MLP neurons of a small language model. Each row is named by its layer, matrix (up: input weights) and neuron, and shows model dimensions 149-212. Each number is 50 + 15 x the weight over its row's rms, rounded and kept within 0 to 99.
A block is one neuron, or neurons of one layer that tend to fire together. After each block is what it responds to, as a language model described it from the Wikipedia text at the highest values.

L7.up326:30 59 43 33 49 57 26 59 69 40 75 27 71 45 86 47 55 61 56 69 32 58 26 58 33 59 66 54 69 64 73 52 30 68 48 66 47 59 38 41 50 54 42 54 62 48 67 59 50 07 38 62 35 58 35 60 60 61 49 46 65 50 27 43
L7.up744:44 54 43 57 58 53 86 34 58 55 43 23 67 38 25 70 55 57 63 45 35 51 49 68 58 41 97 65 40 28 47 87 56 54 41 49 31 44 40 59 52 62 58 50 47 36 66 56 48 54 63 46 56 43 65 87 34 73 34 73 52 48 84 48
Responds to: Mid-name word pieces. Inner word pieces of multi-token proper names, especially after Lo, such as Los Angeles, Lowndes, Leyton, and of in Museum of Art.

L7.up313:39 42 46 47 34 67 59 47 54 66 55 32 54 49 60 50 60 53 79 31 54 48 60 65 31 17 52 81 32 52 67 41 56 68 35 38 51 53 61 25 48 76 57 42 68 15 60 58 50 59 43 48 55 65 62 34 33 57 30 22 65 68 39 52
L7.up1131:17 45 25 46 75 51 35 48 49 50 64 49 36 53 44 69 37 49 43 42 43 54 43 49 40 22 42 39 45 63 59 07 40 55 09 60 45 48 54 62 56 54 35 65 62 24 67 46 57 48 82 51 57 49 45 59 46 52 35 29 38 45 50 54
Responds to: Mid-word fragments after capitals. Short subword pieces in the middle of a word, often the second piece after a capital or short prefix, such as E-le-ment, E-ar-l, Né-g-ritude.

L7.up1111:53 16 39 72 49 55 39 45 64 41 71 36 39 66 65 50 44 60 45 58 43 62 45 39 46 71 50 37 52 27 45 51 61 39 66 62 56 29 31 34 49 44 62 13 74 19 59 64 51 57 47 65 55 45 70 71 57 42 54 49 58 81 62 76
L7.up1720:42 43 54 52 61 59 37 78 45 36 50 62 53 70 64 37 75 48 46 39 49 56 29 49 51 37 64 36 54 48 84 58 30 11 75 63 78 25 34 26 47 54 62 54 14 39 64 58 66 44 70 52 15 49 58 60 42 58 52 10 53 45 48 62
Responds to: Prefix "ex" word starts. The word-initial piece "ex" (also "Ex") in words split into pieces, e.g. explain, expand, experience, exchange; weaker on "-ly", "On", "duc".

L4.up44:58 58 27 54 67 29 24 65 66 43 60 41 66 88 62 50 39 51 35 36 59 32 29 48 46 49 45 51 63 78 73 51 41 53 32 45 54 67 64 58 60 62 61 09 60 37 24 53 62 51 49 60 56 50 55 21 71 69 81 49 75 42 69 50
L4.up217:41 52 75 67 38 45 38 39 53 52 62 57 42 54 58 51 42 58 38 45 56 59 43 14 42 47 47 50 13 41 49 34 42 95 38 74 28 45 46 46 57 25 61 27 57 56 60 11 48 26 43 58 33 31 41 37 41 34 74 35 60 46 43 67
L4.up300:37 43 42 52 41 52 34 61 18 45 55 47 34 34 34 51 32 56 58 30 48 72 55 55 30 60 56 52 44 76 57 48 48 57 13 62 50 45 50 52 44 66 51 27 46 30 79 38 52 53 57 52 72 36 30 53 43 59 35 51 38 31 51 45
L4.up444:65 23 41 47 53 29 50 62 20 45 65 67 81 53 26 45 47 66 51 37 71 26 53 34 37 39 46 64 43 60 52 71 55 75 63 50 76 27 40 65 78 56 33 33 62 30 45 33 57 22 53 75 37 43 24 35 70 70 21 35 51 22 51 51
L4.up584:59 89 58 36 40 45 63 49 39 50 41 37 42 76 60 13 55 40 48 33 48 51 56 43 41 34 63 27 29 54 47 26 79 43 61 86 35 22 46 51 34 34 69 42 59 61 64 53 52 60 51 57 61 36 62 22 57 58 65 44 52 26 60 58
L4.up881:43 59 46 36 53 53 50 56 73 27 49 54 64 45 48 35 52 57 46 57 43 40 48 48 59 05 49 68 21 59 41 58 51 19 46 70 57 88 68 47 91 42 68 15 66 45 54 56 39 33 58 68 22 60 20 15 35 62 64 44 71 54 72 46
L4.up1314:06 69 60 71 36 55 48 63 66 34 69 52 61 66 53 45 42 36 45 32 45 57 48 50 50 30 39 64 26 37 42 26 84 50 42 44 18 61 23 62 60 79 58 32 82 21 31 42 49 38 69 49 66 57 61 39 39 55 50 20 56 51 59 50
L4.up1465:48 33 60 28 55 53 34 46 39 30 52 66 42 53 53 39 31 60 58 55 54 59 36 51 45 42 50 47 22 53 36 63 62 48 46 58 51 62 48 60 53 50 49 47 42 29 69 59 38 33 42 68 11 44 54 50 48 30 61 32 55 48 57 40
Responds to: Mid-word fragments, esp. "earn". Second or later sub-word pieces of a common word split into short fragments, strongest on the n of ear-n-ed, also al-th-ough and al-mo-st.

L7.up577:55 38 59 71 74 38 46 58 70 54 45 60 61 94 64 57 46 52 56 35 57 30 38 45 61 47 58 43 36 55 44 70 30 48 58 57 52 72 33 44 49 89 64 57 60 58 57 25 40 54 35 46 59 45 46 40 54 58 39 36 64 40 57 67
L7.up1400:38 46 21 38 50 35 55 37 64 65 45 53 47 70 59 56 57 79 58 46 38 23 33 47 51 37 42 37 15 58 49 40 37 65 56 50 44 45 59 52 77 72 58 44 79 20 52 69 34 59 53 53 60 33 63 63 05 78 23 32 73 29 68 51
Responds to: Sentence-opening "In". Words that open a new sentence or clause, mostly "In", as in "In addition," "In 1656," "In the story", plus some "as", "the", "although".

L4.up29:45 18 49 37 64 46 37 81 47 57 69 36 28 47 35 60 47 63 55 47 69 58 52 46 12 56 39 58 39 54 37 41 56 59 28 46 50 29 72 30 51 58 34 71 34 42 32 45 42 42 29 65 54 78 58 41 63 78 58 53 09 00 60 22
L4.up78:57 49 33 58 51 43 35 57 50 55 65 60 57 57 23 38 47 66 52 63 49 55 60 67 38 80 64 17 15 61 37 62 68 76 25 51 59 40 65 86 30 75 41 45 48 43 60 77 63 29 61 53 62 53 35 63 52 49 63 40 61 49 40 43
L4.up379:33 62 57 59 29 20 41 67 38 46 49 53 43 38 56 62 72 68 34 47 44 53 47 51 55 40 49 21 50 66 42 61 50 39 63 32 29 48 48 47 60 31 43 38 58 57 61 52 39 71 67 60 60 35 45 32 50 71 40 29 77 25 49 65
L4.up383:36 65 58 55 33 43 41 74 48 40 58 34 57 28 41 74 40 70 73 60 54 45 46 81 42 39 77 71 51 49 62 25 43 52 43 32 65 44 33 19 69 47 56 56 51 51 51 42 50 54 63 69 51 57 65 36 43 64 53 25 49 20 52 49
L4.up542:30 46 52 57 76 26 36 56 32 48 58 30 59 69 47 78 50 44 52 42 39 36 34 75 42 47 61 68 66 27 41 61 38 67 50 38 59 49 66 40 50 41 62 61 61 47 36 78 60 73 38 68 28 29 45 75 67 57 64 59 44 63 72 53
L4.up825:62 45 43 50 29 31 21 59 40 61 67 54 46 44 51 23 77 48 35 48 60 77 43 69 14 39 63 69 58 51 60 59 49 60 51 63 66 29 68 49 49 47 66 22 66 40 63 88 49 59 86 43 50 21 30 55 48 54 37 09 56 45 46 57
L4.up1120:46 52 65 55 45 62 57 63 40 55 66 38 60 53 40 34 43 45 36 55 60 71 46 61 37 46 62 42 52 64 38 34 46 53 22 44 37 53 54 59 56 38 52 38 42 47 44 54 22 47 60 64 50 43 26 40 51 51 72 28 36 36 58 45
L4.up1683:18 35 38 38 48 56 44 62 15 50 65 57 49 66 32 38 37 59 43 34 34 53 60 59 47 68 61 49 64 49 31 51 64 82 46 59 61 26 56 50 59 46 60 41 51 60 62 42 52 49 55 76 44 39 42 84 33 67 77 25 40 29 53 36
Responds to: Mid-word continuation pieces. Second or middle word pieces in words split into several tokens, often names, months and place names, e.g. Jun|e, Bo|th, Gro|en, Follow|ing.

L6.up523:71 57 42 48 54 61 44 51 60 84 53 51 53 57 32 52 20 74 46 60 39 53 47 58 43 38 81 81 56 43 61 26 29 29 19 47 37 33 42 31 64 74 46 68 43 71 55 53 38 38 54 48 71 32 53 58 59 41 30 44 74 47 45 51
L6.up552:39 47 53 50 39 67 60 42 44 71 48 28 63 59 21 56 48 42 67 60 42 42 39 38 13 43 36 63 62 30 59 46 51 21 50 52 57 37 35 03 60 56 42 59 38 32 68 23 63 57 64 53 43 57 49 56 62 60 81 32 64 25 63 60
L6.up1236:39 26 26 42 59 44 64 66 69 72 48 29 54 49 50 57 26 67 51 35 45 31 41 49 23 63 47 42 41 60 50 58 63 33 34 45 69 35 59 41 69 79 52 78 39 29 54 75 43 49 64 85 52 58 49 32 42 35 55 51 47 48 40 45
L6.up1360:51 33 67 13 66 55 49 70 60 48 44 56 55 98 39 53 41 80 52 12 57 47 51 49 45 41 31 36 00 42 42 47 41 32 33 21 61 65 31 35 58 35 14 46 66 63 59 81 51 36 55 65 60 53 61 39 47 06 51 43 34 35 63 69
Responds to: Word-completing final suffixes. Final word-piece that completes a word split into several tokens, especially the adverb ending -ly (original-ly, previous-ly, vertic-ally), also -y, -e, -s (dynast-y, sever-e).

L4.up55:46 56 52 18 64 50 37 72 70 29 82 71 48 57 32 24 42 60 38 45 65 58 42 49 40 19 38 43 39 65 36 66 57 38 64 37 57 68 72 64 47 54 48 74 69 64 50 38 56 67 55 53 48 55 47 41 40 31 78 50 83 39 63 41
L4.up129:43 48 77 54 69 42 72 75 75 54 47 40 77 32 56 46 44 29 36 65 41 59 38 31 62 50 48 21 40 62 38 45 66 34 42 48 57 46 85 47 41 20 55 44 59 40 60 54 60 45 26 70 26 31 52 57 57 52 82 64 52 69 51 57
L4.up325:40 31 58 23 53 45 30 86 39 30 52 13 64 64 58 36 33 54 26 63 41 51 31 62 55 38 52 34 64 50 30 28 41 39 51 56 21 53 47 46 58 43 53 75 51 71 53 41 42 37 71 42 80 39 36 64 45 56 31 44 53 44 46 54
L4.up415:27 39 63 54 28 32 28 51 48 46 50 25 65 43 60 52 36 62 43 64 49 53 45 74 57 29 35 00 24 74 37 75 53 52 25 56 37 63 71 54 70 41 62 62 59 69 58 45 63 36 72 30 42 29 49 43 41 67 46 51 62 54 61 44
L4.up489:41 36 49 43 57 45 58 56 60 43 60 43 69 52 49 75 60 76 32 42 39 61 68 52 46 38 56 62 59 82 17 88 36 18 57 61 21 52 62 62 84 65 60 49 40 17 44 30 15 65 52 53 48 31 54 35 77 33 42 54 69 12 77 43
L4.up888:36 33 71 43 39 41 38 63 27 51 61 56 73 23 60 71 39 68 52 59 79 50 20 15 65 26 40 29 56 71 47 64 36 55 50 14 66 49 32 54 60 84 37 61 67 75 37 68 47 29 47 49 38 55 58 54 44 50 45 46 51 48 74 35
L4.up922:68 31 50 38 51 66 34 55 29 27 39 49 76 52 29 27 54 60 48 46 53 44 46 53 61 47 56 56 35 52 72 68 48 13 13 58 25 71 27 46 45 54 49 27 77 47 38 44 54 40 31 62 49 48 68 23 88 56 45 45 68 40 46 61
L4.up1781:45 57 45 64 45 58 27 52 34 38 62 55 70 53 38 37 24 80 77 61 68 34 54 48 59 65 42 07 55 58 51 84 61 42 51 64 27 54 16 59 61 55 60 34 58 40 47 74 67 64 72 70 58 69 63 69 40 52 69 69 54 52 34 20
Responds to: Mid-word fragment completions. Short word-internal pieces that continue an oddly split word, such as whi-ch, warfa-re, refu-s-ed, Bus-ine-ss, ho-s-pital, often inside common words and names.

L6.up429:69 53 23 58 64 47 59 49 52 44 41 29 41 39 64 67 60 59 41 45 46 61 29 62 73 49 79 44 63 67 59 57 26 50 39 49 51 20 34 46 34 72 61 50 59 43 55 58 44 27 50 53 55 66 32 40 22 54 80 43 28 40 43 64
L6.up666:37 47 51 32 46 57 21 73 34 71 57 39 42 54 50 61 57 86 21 52 46 53 31 62 40 61 40 24 71 65 60 54 52 53 36 39 32 42 72 33 56 63 01 57 46 44 39 34 39 50 54 42 53 58 39 73 56 17 59 44 78 28 58 50
L6.up1638:12 41 29 42 55 10 54 43 68 46 59 07 43 56 57 42 62 61 56 53 39 42 54 59 41 82 43 29 29 69 49 24 41 87 48 47 55 43 73 40 34 50 53 33 54 80 37 46 47 48 24 63 49 27 60 79 32 56 67 05 41 56 55 57
L6.up1696:47 36 51 50 31 26 41 75 35 79 61 64 54 38 39 55 42 67 50 35 69 48 48 46 49 87 47 57 22 55 53 38 43 68 40 57 59 56 48 45 63 75 44 43 52 28 49 40 62 48 49 50 75 52 68 34 50 65 34 48 56 34 42 75
Responds to: Early mid-word fragments. Second or third word-piece inside a split capitalized word, mostly names and headings, e.g. Go-ver-nor, R-on-ald, P-au-lo, Glo-u-cester, E-ar-ly.

L4.up252:59 64 50 27 69 32 25 29 61 63 47 69 65 71 40 70 55 39 57 53 46 62 37 51 42 51 47 64 67 54 61 55 54 37 62 94 59 26 57 18 57 41 25 56 40 69 44 46 61 46 49 73 38 56 49 58 54 56 51 14 17 48 41 24
L4.up1126:64 44 66 41 43 37 47 70 52 68 41 58 15 60 49 29 42 61 59 66 67 51 53 71 64 34 60 64 51 67 08 41 48 48 31 57 32 52 29 14 42 47 38 45 49 72 49 30 53 29 39 45 50 60 57 62 67 29 87 48 63 44 59 57
L4.up1156:62 73 45 49 42 42 59 51 59 71 43 32 31 69 32 60 32 37 80 39 55 50 38 20 38 52 66 77 60 64 61 62 51 45 44 59 83 33 39 40 55 56 40 50 21 39 38 59 64 46 37 50 17 76 59 50 55 69 97 31 54 33 52 43
L4.up1266:18 48 46 36 56 22 42 56 20 60 53 52 37 47 42 31 57 27 56 38 55 34 48 18 32 66 78 53 52 69 67 47 60 44 51 48 16 47 41 25 50 55 29 48 32 39 41 68 75 26 53 59 27 50 76 50 29 43 19 21 38 32 53 54
L4.up1291:49 42 40 52 45 53 65 66 43 53 74 68 55 46 33 68 31 30 61 46 25 47 47 38 40 44 36 57 42 72 89 60 61 42 65 65 61 33 49 45 61 49 26 43 76 31 64 56 45 37 71 76 58 75 33 74 50 34 51 13 41 48 31 39
L4.up1597:67 41 68 40 51 39 24 60 44 56 71 20 45 53 37 74 51 59 67 25 88 45 52 54 45 59 68 64 41 51 77 38 59 55 35 44 63 54 50 89 37 46 40 39 58 47 18 59 62 37 30 62 56 75 53 29 42 28 74 24 50 45 77 53
L4.up1774:70 48 21 32 63 49 69 62 63 57 52 48 30 19 19 78 67 63 47 64 63 46 60 55 43 59 73 71 31 43 62 60 32 50 15 25 49 59 56 48 63 67 32 46 24 38 60 60 53 66 51 35 58 38 61 51 62 51 35 32 66 28 74 24
L4.up1791:45 55 53 49 57 83 47 88 60 63 56 30 41 68 68 59 21 58 39 48 40 43 51 49 38 63 66 30 75 61 46 40 55 27 71 44 66 25 52 37 37 42 33 63 33 66 49 73 54 52 36 64 64 77 56 75 38 49 62 46 47 47 32 46
Responds to: Word-final suffix pieces. Short final pieces completing a word split into subword tokens, mostly the adverb ending -ly (apparently, simply, rapidly) and final -s (grows, Apps, times), also mid-word pieces like emp-lo-yees and Tit-le.

L6.up55:45 72 46 72 30 58 64 71 47 60 44 48 61 50 60 44 35 69 58 36 49 41 31 52 50 36 44 40 49 59 80 70 67 58 60 56 54 35 45 60 62 83 49 49 56 29 53 48 53 86 56 30 64 71 46 23 37 62 34 44 60 44 61 58
L6.up422:40 53 50 41 78 50 54 69 58 59 52 48 63 57 51 37 55 54 38 58 67 18 34 54 40 55 67 31 57 41 58 47 38 28 41 49 40 90 63 26 75 58 36 34 50 41 59 24 50 57 42 45 45 37 76 49 19 59 60 24 58 34 51 57
L6.up1431:30 54 50 33 51 83 38 51 57 60 49 50 48 74 52 26 41 83 75 66 45 30 10 41 28 60 58 48 49 54 52 55 43 51 60 60 39 45 41 40 63 63 57 59 25 50 58 55 78 42 57 54 25 35 47 41 54 67 23 41 57 47 62 73
L6.up1707:48 41 51 49 58 53 38 58 53 77 33 35 43 67 72 56 47 48 48 71 68 31 31 45 27 56 64 63 61 34 61 45 52 39 38 58 63 51 74 31 72 59 38 54 48 34 65 61 59 29 54 36 44 43 77 44 24 70 45 58 63 41 64 60
Responds to: Mid-word subword fragments. Short word-internal pieces inside common words split into several tokens, usually just before a suffix, like reo|ri|entation, reco|ver|ing, repla|c|ed.

L6.up439:58 50 58 42 61 39 63 83 61 56 46 52 47 39 23 38 40 74 55 21 53 42 48 46 32 51 47 50 57 78 36 44 61 50 52 83 77 41 36 58 76 61 46 46 76 52 79 51 70 55 48 49 44 34 58 27 44 50 42 26 78 45 57 52
L6.up1112:60 37 38 56 24 40 54 66 31 72 60 34 43 33 39 56 23 85 63 64 57 55 52 42 40 46 39 66 42 52 62 48 44 33 54 51 40 54 37 67 49 59 52 35 75 10 59 51 69 52 67 38 68 58 74 35 50 31 46 47 51 53 49 57
L6.up1156:78 50 57 26 47 57 31 35 68 62 47 59 37 41 74 44 40 61 64 53 61 21 42 49 59 31 41 49 75 43 58 54 45 70 53 44 54 48 56 53 51 61 25 29 26 32 66 52 47 53 59 68 54 52 59 42 44 60 73 33 32 51 46 55
L6.up1622:32 30 51 36 49 47 41 35 43 55 62 41 38 45 43 77 21 81 73 30 57 37 37 61 48 71 49 67 66 23 58 68 60 29 45 55 47 57 26 38 42 83 44 80 72 67 57 31 58 48 62 61 45 62 69 40 33 54 41 30 42 38 60 47
Responds to: Predictable word continuations. Second pieces of words split after a short start, such as Ear-ly in Early life, E-mer-gency, as-s-ets, and phrase continuations like As of and as well.